Weights of a small transformer language model.
Size: 11 layers, 6 heads of 64, vocabulary 8192.
Architecture: RMSNorm before each block, rotary positions, untied embeddings.
Training: a variant of Muon for these matrices, 1549M tokens, 5582 steps.
MLP neurons of a small language model. Each row is named by its layer, matrix (down: output weights) and neuron, and shows model dimensions 128-255. Each number is 128 + 24 x the weight over its row's rms, rounded and kept within 0 to 255. Numbers have three digits each.
A block is one neuron, or neurons of one layer that tend to fire together. Before each block is what it responds to, as a language model described it from the Wikipedia text at the highest values.

Responds to: Paragraph and heading boundaries
L3.down1:100122148112127134134104143118146148125129125108154124131083114129154134152149097142150138159150094137090144102128108122097173133095125040134117156100104104142083118085111151097188111066114134154145093117106154157150102120144100167131083104083132114104151147123150134130114129064114125127131106133126125142120131126114095096176137159121141134120135172125146098132078120116136103159136
L3.down123:077087129130115162139130119079159126091160132162095119146182135169138115075177125150107101149129152099083118114131131115141146087128153111150101100114146104119142125105112120154080084160126128130099177139112151160119120127158125144129129121157179099192129115115173133130118107100135144126111109148100096129119191129078149098155082110150135138118108141159159118172118103092087103133111
L3.down209:121150127095110140129134189094135117109085132124090141079145165130133112090089124146140115121134139113161123068153142091127148148148167121103165099142114144154097108122126142117108109129160111130114082120111147090155137137143138139097110107069132097142143139100158132091130118137127076100169123125107119142129153161094131134130113104106159080113117148095092103137105136136102088148094
L3.down505:119135120078170163116124098153099117111141191107178115112075146135127172090162122103128129192117111104133165146140142126153096116118127088124116145109150142110157125099121099167092140113177120157124139108108136112152122113153164140119138107103117175105116147124127159127095094119148153138118139136101158113100087113135112128147154104131151084119195142133142153076149127120107118145122
L3.down723:132117089154156192094134098157127158114127129137143115138141170130145139138169110105108121127124120152106100116125080144136147133174141147100101151142143127103116147121105124132127132109117118119143104149092138116145118098113110157115133110151179132093093120113135148116115128050113139130128121125125155145095144128146125141084137132134120098070131112147078129152088146106112084078114
L3.down1131:133092116113153151114118100134132122109137124131150120155105155177122158145125113162140136109080127132159137140132104154163128135166112167094121108094091105102107161153102120144163160113119117150099135095108137108145184147091079158103125138158103145113133114115156122128091128155127142105119106120135147130176121163121125098133111111141151111164146082179141129138110175060098142148149
L3.down1218:148113116160150149166149109120114093071118111138145136136118110112081112095109137171114134109091143109104140141133112091172185145140119157142120137127104132134087136167142132141158098093103102148143137124096130132095141092125161147107085128151138125142094154111190157138158138118154112147151118100109129111101136131136142111129113061145136134133118110163110095143152186111143109123131
L3.down1425:150128140132117131140124123157134130142172118099126139103111132112106132162087145110168119094143161142133102109158116204141147123130112182090099129150146142111109126131083141124135139143084108103166134125131107157131152143069123155118120140165135162041108152107148119126125106150159164095105107115125120157125128141120155174140123122139140100162124132173095144126128124105093123132106

Responds to: Place-name word endings
L5.down154:152138103144152134143116143142133134145168108126126125146159109151133118161103125154117147139153169083098105156125164127160126118084148138155155118124107137127153093099136124099126130089126107150103176150116117155133142143129120134149146113098115111081123090137143086137098160121136088113119127123105157168118091135168087138104102128146083147133108143124139135120142130172121104163110
L5.down564:134110144159122125147109137137109137140123135139140141140137124112139137122079146142148098125112128135082091134154120129190127148133119132125099147097142110120110153132129133112098115191076104105081105151136145157110132097073119177106128182125128168135135120122150095169092140155134110175130139136143148169141148141093141111139132125076077109179157063147124102109112133103123138120118
L5.down720:118126125072133171135145069099152120162112164150164128223069107131158121110115126086153126141136118114170126152105103117117099147143140129146110161112078151103131075175145143140106100182100119094146131176128126109136112158101110143142126131142112146158074157133130132144095129120106118153172154125152118122081119119146129109084108107130124152110124075111148113129157116107128099081106
L5.down840:105140113153109139148131092093130120109142125077167126188092115116121108105160145081156118148112136118115143108104104128110113112124089133147102119114078153117109159153113088111146121150143166135130132106160082104086144101162148141090130131122108095129106126105108131178111128171109152125132090112065113139120086090149144154160082091148099105120113119108127129169123131148101124151145
L5.down907:134155127138121111119139139128145097151112113167136117089146128118120120120167118149146104105132103125143119112107126166117125161161157120130123138113116095135097177130103137119153116120126131082119139143101131077136166141081159178103098174128148139105084146115134084143166158123136166175101115132149120130135141132159136144125105087106144157125091097098097116128110159143114132096121
L5.down949:112070127148142129119137084091131103123171182077094109147135120152145147117117137106112137117145112153152118130071117129112123154141106160109100096186123108103137146097107154155105160123132160134137136089120098142133112135175128136121090106090123089144109100133137125076113120099154114152076144100126131159069121124138153085117135088115096121147097069121095142151091168120124169108101
L5.down1151:131092141113161123109096131150166176114111092149111137178136140123109147149164108128107171121111112082089133164126122105109088126112119084101124157113094098149130151168136183148119179152115109099153189157147121083099115128128121126152145142113109111131140132110129111107171182112153070123119148132125131096158072113081132134108119133180137118121093112145132121152064170130164152121107
L5.down1473:103137124092120166131128153145136129158111094124120099119126097134125141148087097128106147137099139132162114140088107115104129144089116130123132109108094148094143106154124132147113107133140143122143127149145092100196117141121111107112111095137111130137129144103156145106094123127185111120137147146100156162115146158167111144104155108136134130157108139143125140111142100149152152149106

Responds to: Mid-word name fragments
L3.down171:149103154112134115119122143157138155124065079148180153125148154078113168126109176117155093150158119093148099111142131135146098088131138139075157134140136115159126170142103149120088118176166150141117113142132145092130112133102124135124136113111168157105155093144070155178104155071100140132123143120136142119085138147156149125121155144157151142165146137123165153114146107131126104142108
L3.down246:103119128094135134134114129163110145145153126153134124120137138130125151144196141141145095154144112156138115134166087113083143094091116101144102145158151142077153102140151094108089179126121106105126112135141071103115141110101129098149135134141125135119134147113135147165130142140164118153142138111107145121120098148117125145146144132189139135140116128113140146112088093126144126160131
L3.down415:161141130126151113160081158158117161119112120136111146157120098135143161110117114151112115162141185125120105174139152121168081113093136123125147122175118140102148160110142147088103151138129100118113076117136087147086134117120136140114146122124143149162132115112073150147124120101075147107117152126100136143147169194100103141110116145127106172108128127128142128131148124083112175112125
L3.down696:156154171116148142162106178142119084114130060120127138120172138109141112116148142143113125096185147153103135119166157142142076089154130124123136154143154114118152134112103119124077165136126123141099111134092123108104151125157118129127157148096154120106117128126126092131134148097123142116073152121113099119129086128100135104126115143141120179187129144181112126132110150112138128105065
L3.down801:160105181129091129147099146146113168133130129158202104145127163142123142141128186120145119212155127108119162144107120144162114117178134138101122117130099164148117114148128081101093132158116160102130138156135098181167113103148130134100138145127104091121133148114118130140103144088149118081159135134151135102128125126132114108142112101080102137117124118123109139141078121082153145151109
L3.down1040:128101149139140133162141216116141103132147084166094111114137111113174112125145127140131115115153118201135092157096181149119082108158116114100152117138124128113121131128131138140104123157104124087109151170121134104142118126133160135175150134153134127125163126131136132159102182120125131145122132138089152113167154188127117174115136127098102150135112148094129116125120129139131116129081
L3.down1395:087145115121080127138169168092129168111150130115131114156163136180156122138119142142111135132116133134133135160137098130093113107094129118137113128139129146124128149124117187141091112183126121113134146145125111117137132128120125105124166101107133097127143060125162138171171142128088108101147169136125149100153082132144099151099114090131136137104091131130102099148145116134129165117112
L3.down1488:143118165114148126099114107088122141166137131157133129131139135098079141142139198092120155191146094164133068080153148123161129107108168146092141138119141095129111143180107146103115193177130148141127118122165132175119099103119151144181140160109120118109166120166132122161153114137113153125123080132151165153113145143109135138105142110119138145116127151149125179154129169131144135107105

Responds to: Modifier-completing tokens
L3.down40:123135110070151142124120136116128132052125153123159134102154165132129118138178152157126112121121092135113138160117160114135134137127129141140159121077184078134116100127137105138106123122164123092130140137126141149165128105188111141125117089155118184148106115098123180110152125135136110121123137125142124078138136163126155101071207099082108181122115109132103107124110155123150124175127
L3.down125:161105107115116146099138126127115096131139169155114172122138118059134118128154177085130135124155133132111134139119132101138130182132152112126114117143123109112115118159110103138130150065106131124163150135167094101165124119083114110148139130162112148132105098146150128120167163089152102120163108112115142165210096135101163136135154119109158128136144151165121126140113112128138137177124
L3.down278:147112130142116128114129104130124109124121140155135159146124113114142132121169153141136105110171133116125131159148089129149133125123109138108121129119156191108056125121108138095127145119143143136138121105082151106119137158134148139158153114169166103132109087132131099120106111104102168098092119128126130110175140120113161104124127159138142177111136117186097131178184125139125166103140
L3.down391:099169114078165103114107133110121105107117130131127115101161143147132152138203154109146083143134106118132093140167144093144106156087157109146126125096103130116152157147126129151107149100109136132118157102131118138109146093146116143116111103108095152103120147126129137159108141156135149151132111136160161090132138149097130149105142122190148107144128136126125136138165090114153136113132
L3.down603:141075185117110132160119141123128106131134132112115159091136133134131172114195119158151173127127131165101096134130077095129140113104151145108126118146112165096137113088121168120113132079121128118125157149132150082147145105136129142150123094108092146105138101113102129153103140167124165086121136154118131122162151139093135128116118077120166144128153164127145135125108164163136126127126
L3.down844:111106131135132126133122132100140121170136129140144110124105097104113151132106126096161114135138138146154171161108135128168143137124135133134140142144122164132130147181087141134153087103131135121142124119142106131127135163141171165098120120147113146178182148109128127088149122164112156172138131114117132135175129126149142110147094129150113104116137152038144097110106171107115112145127
L3.down1194:148117123119123114144089150123158124133070155121139114109131132136083116101164140118110127154114137145132115172149094095143152169107124159126122148114159140147107068161129115162120140125098133118130121105139160161141121075135136129156165153138101100105107126145146092155151110100092167096126162151085127122163113154138155116167128090126141134123141128126105151122114168136149144143176
L3.down1450:123162137126154118137114152116191093135107159146136136127086144110158113118124092147106086160122110169072092142094118159099076139141139114105165120141060128152117137155131155138158135133134155112167119096089131149160122160145129125088126136171119093093113125125141107112114118119147152155090136121112158095175160165120130096122164098120141129138178123117146151111156108114125140134190

Responds to: Pre-noun modifier slot
L5.down58:168136119130126121136131125084126128131149153109141119145086141112114138071085103097137124118137123127081150126087166100115121161125088127138143095130151119110124128139125154140077096096123142126137133119107186123107093137119144110115131116137094130119127129137111162131159148104117140094152149131130128113174148143143129100153081116127113136136163152153072133137126111120151122131149
L5.down198:121110108169134161124114172101124107152162146114133155136176094120115140125114126116134145093125156108122161097127157174132136125129145121173101181161132132143118122163138138128094119123125128135122129106127157196144176099146148117103135121134100114143133162141159095157154123100123117110131143148097153131092098137110133103127133117180118130124071124142163146095170102140088150135126
L5.down885:124106085125110175127161061098120140159113111147139137138118101113157147092166092155146128096163142134126149110142105135144138147125150124099162121103194095121123123103113125181086106096096163195140142126132152126152136115155140119101139018147107140159090149134160129112086121163119123126143124140143135115086124175127170134134123109088124122176138127120128116131120149092150147156146
L5.down1279:109096124113124142111100070114124152119106119121124091104128130142143149099122132124144107110092134184093129113135160065121106165113122138096102126157145128151109141102134142122122144107129098164134146161105106154152161078092138155137118053142124149128110110186125142137167165116111137124096111142141116127071092128183106110144120118134119125132117090090136123150108109084158143173092
L5.down1331:101146112115163141153163157136130162134120159115135138143168102139136171099144083132153149129119115115134137144114158138111084161088168097098109175134155123115141115099114144174053144108112136150089100189118118153139121079154112140145094069099102168144137164151107145115148129147155115153135171151119128135103088155156127117132130133148110123130163094144115139102137118133152130131121
L5.down1355:108147111146096077110150144145134152116136154107128125126144068118116164137191151079149100104146114154166145161137152117143121144133107147103143107141149128141144142130138131103132138091097141167176066158164127126140112128117121151128118098144109155093123083130108128119135135181110127154145118164104144122158147110129129144114156138128154104145122106103122136132158110121132157139132
L5.down1401:133157181130140156171136142088108092159081162130144093126141161129167183127146121090148114167152121135136123111124138070126137155126092140137122115111156145102111134124111128115096102096119123156148119111113136115126165120146100119133148042091065180130121109171164137136150158148098098111114136118159134145145110160170138129123127123195079136121137144130137118103096155126107113140111
L5.down1522:086132109139122135080097117130120122179111135090123109131098124152151159096119131173123139128101145110148130139120133136104111126131147136123137112109073084110108079145112142114132176169107153114161127150118181124119145139170152130124105159115138116121073095139124111145092092126125153138122096121090129095164162118122142117094144148123114136153148082138100097133134136115121118106122

Responds to: Mid-word stem fragments
L5.down181:155141116051114153122106080098128158116100149116119107073147089138104120069104128102135139137147155182083142132134113092150160103130103131126143128118130081103127123117169151136158102150117134103099117115104081114116142115117115161146117109137125095087132130123106095124061114142124143150144145129114154123148137080126112100116152132167167144122112112150168124105117150176104128142121
L5.down579:169169106107120115128149152114131162160137129136095147160079185172102146150120144148148148090132121134127204136133172139146142146149119092171086122157127159153096129109108140097126117056114144148131130131118131162124135066137124152134108171168119150153101109132092124151138098128126134181152110178167154112082081087094115125133143108131134108113113119124138153169113098102135111176154
L5.down957:137153137115096100107161140120131202109118157119122131152139118099113118113120161105147158106107129150120142117102146123124129100109187088106130139127123161148153095135136116103133088059172151117098127127113082162092132125132120186122120173115098159134125124092099124142135146100154178115165169126183162126104124145150149134116159109147165135151112112131147150159134126170111093153090
L5.down970:175167081093165161147105143114097150129120174120124134162101148140111153193137112109115103141149110153107150131108125144129161131140104136165149091105123119147141140151166169112148096168101127126106125116132113112158125119126144114124095170121119104102109108110098137139178140129142170163079104150154104138154127159150094155112129158159118140102133122130120124131139101141116131133121
L5.down980:139115111122125158166148112150132152084087155160144085143124111101147178138125094152133148095153132129095130085120120106106082128156153095124131123126148140115137112126133113116134143112130149121099095161153150127097118113151159104138120104141121133121090087138143090116119092128149133156140133125119167106117105097087144144092109174169101116143102118131161129136118081134131141127131
L5.down1015:129132121136114139127111148106136123138117151099120116126127139093141140131126115137143158115077126088122127147122110142113119107137147121129129160126129136128073137180156140151116116121145106131141160164152150194105161141169154141156122125122084119171155167138084097170105130110150106127154118149105143144110139137149145115134162120096148123179119155174110119149165083099101117102149
L5.down1068:045115155108121094102156140106113140119149134104129129117104147133104125099198155127151099125119080109104161160113142106152167111145123137124170130145102133107147094131131156129138077094174127153114132122138140110089134117178163079145136119147129113126138186063127096137152120147154100121133131150152178127179112122105117103132152141095089128146128118153144168145115102149173140131137
L5.down1106:130166109117139130144132134155175131090164124118093146146150121133117100173093144139126135125099120132142150118124128117141111140161131152096090088111112124045125148174134099112110088096081119115119167151154145116125128157105167155131114129114132142099144140108117146112135116158125132136152123114106105111176079130115110134116105129113119136110123155094080119087105180144111121108118

Responds to: Clause continuation starts
L6.down393:185133149126129140148152153118102140100136152106129102103146134115106142114096134113124103131109149202124119112164084102093131142153136118155136129143141133097128145111146127134083135104126102142119137111114151157119084135109086127112099128122075159080142150161134132119114111114152120161145113118107117140139108105127145077145095100112129145163156125080139136116107146107155125182123

Responds to: Due to, word endings
L6.down829:140095145144150106123118099143115113134138124184126092115111139116168168076135150175083173074107172148131162149120127124125134132115131150131138164175107095152118121161120154125125150090156103152110157126096152150117076124134140116147136122110125150155142115105085144102166131127149153091137106081118136123099095188141119126090154152091130092127140105153125132164133154138087085112127

Responds to: Main verbs in narration
L5.down247:117144095137140134091146097113130133144138138149137126153120161164133160156177141092130121106137109121166113112139131133125137150128095150140140104129141094136094140107128127115141134112107136124100157134121136118134114124140134144114123078088148178104126109143142116140153137132110130125131139123152122120103137141091137109091116156125058103107135147080127115114107126093142114158133
L5.down614:125157108109124155161146116106150125103111124099123114123097104148151140150130096131084140163137066156123155114134093125129134108144165107113159107127145116147080124099140145118115118081122109147174132139127129125139136110126150124104144168077150088086146125146136160114134050126127102157121181149103117128131130104144143152151144140102104093163196128132095128095157092168111136168155
L5.down668:128136135136129126148122123133143118117176149127149155120154156149140112120139132148100172165081114094086092106098110132120100078107158121135085093153153160158148123127179118113107127176129109088170093115157109145106129130152170156120173177124128106149122178113098152116116133121162154156146107130154091130107139142120121104117150124132112087140187153106125184155155178148158124093098
L5.down754:104113166082132134155106104106117117125123156122105132127123128088146113145154085124149115130139098160129143110127138140115154129105099101122162102113089059123128119108115128134149139106127096141157095095181174117106116126113099091132115116102135095147138127173156125130150083109125148111135115089094111107158107123103133134144116150136147095131176127141086090120166129134125138107120
L5.down781:077137155112132145144180119098156111093120078137152135105129143146134159135146136118154127095146110144118110154122125092115170168154135139119136150122134102126144118149155118104093152105151135150103126156146099170128123133118126208084116156135118146162114100142128114137108144128112133123114151133145103124132116170094168120109124118150082179116141097130115075085113167164170123140145
L5.down875:128148133135135132101105114119149124127162165129129112097104147110127132094146102131110146183123083088129165165131130112129141108123150110160117139121087071133109122129134105109136141123144099156148142129108123160142074123182139114117151158088152106147161161129129101103158102128109154143127178121165147132143157123168123123154185110099125131172150121192129168139133069102090094133143
L5.down1011:121108119111108136120091124112110146138130109100106128132137137174126142147164148154118132077109117125093148104099121107091125123130142110125109145112113105135094106114186097110152139080121137117139122146161115151150099135144169110130107135110122133099138210129109103136130147104104139160145128147184126151129135107157135129140129091151155132153171153126111130147203090096075124125138
L5.down1262:139131113124146097108146114112126166122115094089085099194147149112122137128136126137174129095159115160086163141088123133156163103185164128147135114142149105131120185143136137118150144104130152103139112098127130145141142122110200149158109130138135111140139157119162128140094128109120115130148164118115132112114102133135147084127134160187131150094091167143130153106110133160121162142139

Responds to: Predictable word continuations
L3.down336:104121160168123096167116143148128153135095138155153169108116131108131117126155157147115103140143150166163137110143116107087151096122106144069129144174165152125163123146086145082111135143110100125119103124144143129104093119147159149134156144075139108107150115131147159120143134112087141124151126093162123128115106094111097136105127163144095127162155147159099174117090175109104139140117
L3.down418:151119127142073095124126120096132166100131191130128091145106118113109116128145132153151127130113132130126126151132125121136126116081131151126098082087099162099111142125139139119122121128121174126155107118135165142105128156154144170123108098132144139157114124123111141114143140103140146136140134139117168139095134167142087075129158133153143142129139119136152154177105132116140122089087
L3.down506:085103141164109159159133174099146138138123151130145136077073097103189112137131112151114126150132146085141155128113154127115142128123131153104111098079133099155101137137105123110146109101118132112153130131113111157106094121126166183146137114128152132102156150113137134144143103104142160174160119114159100145152121132133127100134072135149140117158138147148093080159135135154107137180123
L3.down669:102135178135092148110162143117114146149119112151111088099110134150124141098121139111129087168128131127112115113132118153124116099109111143098113169147111134130150123120085177111110140110108145108103089122109123086180110142152111057149109129105131152150141126158162151115166119126128130092123147086090166191148104164115148161118122124160146127153141168142111135144090115144115122133130
L3.down840:149168131126098125122140095152098146121130163098119102115125127134148109112145162104104161108168108115150148147117131137165154129107115123113173047136128137155145098106153105166128146138147149148113142105072067171130164132148122145131184117111140143118126128146122145109097114163152113157151115122107142143122129100131128137107163105130122127144143145115103095092119115151121138104150
L3.down906:146129144114115168126118131061131103142093120109099116144124132124111142091187146110105148118161118123132156142170105126120132123114118123154117144133104094142100082125177081119115145161101148138150099147172084109089131112174127163133123146195088129167156140115149124115090079139119094105163161105129117113140109115135134158110144115168161131120129159136152126153134169123132163140106
L3.down1117:107140123113111143159117150128107138136150172208113159104143170060106117136144177140128122165103131122133088134116109170129095109133110100078139123108155132115135186135117146143080131106105130152121116119160136106117109066145121156105142136077162141142141113101118125139133123119119137084133123133115157151120105158142096154092142114118141122146184147124104081169102141112120108109122
L3.down1147:096105147098137161112175152145127134118118114136154117113107119186126181151171157126125121149085145143117110165129111147111126097145128139117126110141154137132127154121103153117070124109143176111123134125134117109138161141121136166119099141099135144102147126112123136143105125125121122145160187136107108170128158133210107129105175168096108099147128119144146110133092162104147125157184

Responds to: Transitive verb completion
L6.down681:119097157084130146142176174145128140155139149128100186122132159121178155132168098130111124127110118142101118150111095162114149142166120071162148126096133096120121127104126128068139133091129085151148131139138156145107120139152115127141113124121144103109147155141144177123139140124128144175153141130148142140068102103164155097112159153073118148128170144107167107077138096117138101156134

Responds to: Heads awaiting a complement
L6.down594:110134083138118118163194120139102105146124172115147138129145101114119116134132118147130165113127133098092144142132141099154142061125154160145156125115115124107130152126112133125090178083115103113111146092103142149147127123139134149073133100099136118127118120121085104147150112163096129119139158090113164142111120116134148119108092086100099131119095140162123156145100148120122152142144

Responds to: Mid-word name fragments
L6.down1245:090127105098101104113182148136116100124148123143161142136112105092149116163134102147087129149160158101167135128076136158154141075140122124086123135171146095110094115097116162131179103119150141102089124148146146152144117162156100158118127130127127133091096159129144119164118116102129085092136094106174120114156160167150129148108145130107125138101115078114127126132122112111111144129128

Responds to: Conjunction after year/number
L3.down20:153109142070109102101056071112121115122114120135169124125116131172131118175089122125109118116133109130123162113127146138113113123120161116128142142115134113134160158128121148158166145068120154099111158124117109119141144145153154123110164105143133127119131124129158164137103123095103169156118160138114128127099131142126118143140141083128145127170143106108113157091121087109110138130160
L3.down21:107136113187098136099096168149141131153141158141111158116110129095135097134172114128095145117137138153108124127102155117136087135144094090160172163078140115143115156110125115106138143117104147147147167112132110120091154145174123135138144086089146129114137120122068145141129152142106144135128167161125112125136110108109108136095120124133123103120104137093134114122156119074149089181153
L3.down197:094111110096135155102110158094125150129112144107145146125154134096115126093108095144120140074118123084140123117162106150101157120151149159118093101106104143122166146110141168081162143106149172157141166107166118086140152103102118134137099134141131181106098097111116130167136159112121201147120129110169125102144132086077119143128145119125136129101104133121114136164141092121158146118171
L3.down250:112123124106146122082105149143179166156144149117083112119134157066110121185122143120141130133137123139085125176152111123141163152124110145140121137136120083133116112135116130171139126147117154129121135133156176129132157117150156097140113159139114156124141113152146096130126144157121151113121141118109101134135108111142132109110111104153131136138115130105120144119133148134088121137115
L3.down388:168129142120118179119181151140190152169144134111129094120128145124143101164089097109137116098128092129074158174138141133111089124142115167174150187131155131125151126130149120100094096165130135168133142089138117121085155139094098082129150108137164102108131112119162133136131138125157112116103121144080118104076149140120143106138133131095093106100138135141139077079167122113089129129162
L3.down834:151110097127152077115158173104147168102177107113124098109155138131130131118133120118138121104096136140096155155163135088140151125111122116166131106114155092122125099138165118185153104076131143143117113098128179142131175114119171151121144159130095099178124144121153168079114120089110129083128155139113132110078123119101102076134140121077122125179101112096103146115105111149099126130149
L3.down943:149142123095116130101147145140116131124151098130114132121140133113110152149087134128146141128101113181085085138147097179190100151141122136130133071182124138097107103173114143130113095111127135116111116125119159104134134140091098100124107084131119131125119126108145135140124135143083124083151112182099144124164153115087087119145085123119134163091094165119145114093131155113154113129147
L3.down1053:116059123142151153119135134106152142122175096099141130129146101089128102106155086124151085136135142096118150145126139110138127136122167094164106147075168151119181152114150092137143157066116094115095105121154124153118103155201134060128164149148107117112115096148148122139133114106105147108141127132122138112105148125051137091122146130079162128104144158118080124142091123129112183125133

Responds to: Coordinating conjunction after clause
L5.down96:119121115151150127155137124163127160094140076143127166169134128137155130150127101138104122150176138118115121152138135107117102113160154095116153095148147116127095134138127131116103152128180117090138089144089127137120093154131121155130153117115118125098106165134139175155089132142124105135106141114151167135107161167108103087111134114067130091150151102151151107168122133115160181145147
L5.down179:121164111116169132146115110112143148083120154104128104152146110161136111132098106126111164155172115064157114141146121146164121105149112099138074135121144082139140131098083127123160143114143160115126120144104091134090152117129103127143101114119136156136128140062138128111084083122118121113110127167139146136121136121126176123136089102124200095146104142143137094154126110105130142133134
L5.down767:132083106158150141111168146107136146130104123114159202118098143135145092102122122104138149109116135139142150169158142131116110091137121124131123110100115080133145176143154157112090143127115120077161160114137116132129146118097100083116157148127126149167132130121143123141104159154133132148098161111139145116166138136161158101152121133127093154093112130118105152128081101140173147109119
L5.down1018:135114100087131142123104134116130151134105151100133097134157150109124129092112111153110130115137106132107160159140143104132152099125155127117120124117129133126171082130125137129166140065134113144133145193141154086174122113143124165119110149140140112149129167109153106149114164125129089150159123132132155165038121148173113141131135092124106090140131121109117116120120166144112122140108
L5.down1033:095136112122100134133132098108147153153135124081093149117123114134121120154140120105066163153131126088129114122150110144086094120156121148149115099124175160124110133127114119127124133115142170104113194117139138131094171134143165152174150114113115107124118125141152109129138172126116200167106140111131171086139161123161149106115107116144118131125138098122149133170130139092121140137156
L5.down1230:099158090136102155087142104138137130136108108098137180141139125067114135147156082104107155171146096153120151143150129135124104075173110099112118111165168116110122097104138175113115134118148111099135101098135129094098163120187046106133133143122110134130160117131103158185104090158105109165102127116126151113180128073136124102141153108125119123127134157082163158134175153153118146127124
L5.down1305:125141144161147100147094115135169083162127113114146113123141103109132141124111128112136158135096096131131205150091132149145109137104158152156158099159114115146124124200119127117122114132101106172105118132157142129152098143077102126141133145107131136126163122107121113129099108134106118097152143096117169119152123131164129131136100108173129183138118079144078152144132144135068138153117
L5.down1530:135087114101138155143113162082138134137108172111149114169121136161145171090124112091172106134125147139115161123173158089137175147109122086152165113138150136119152117133128129152211127117077122115124141113145154141130114124124141132119131110163139114136108148137131113115156138111150115105126107108151128165059122151105116136125113136128098121153089121095149134101091139113165129142118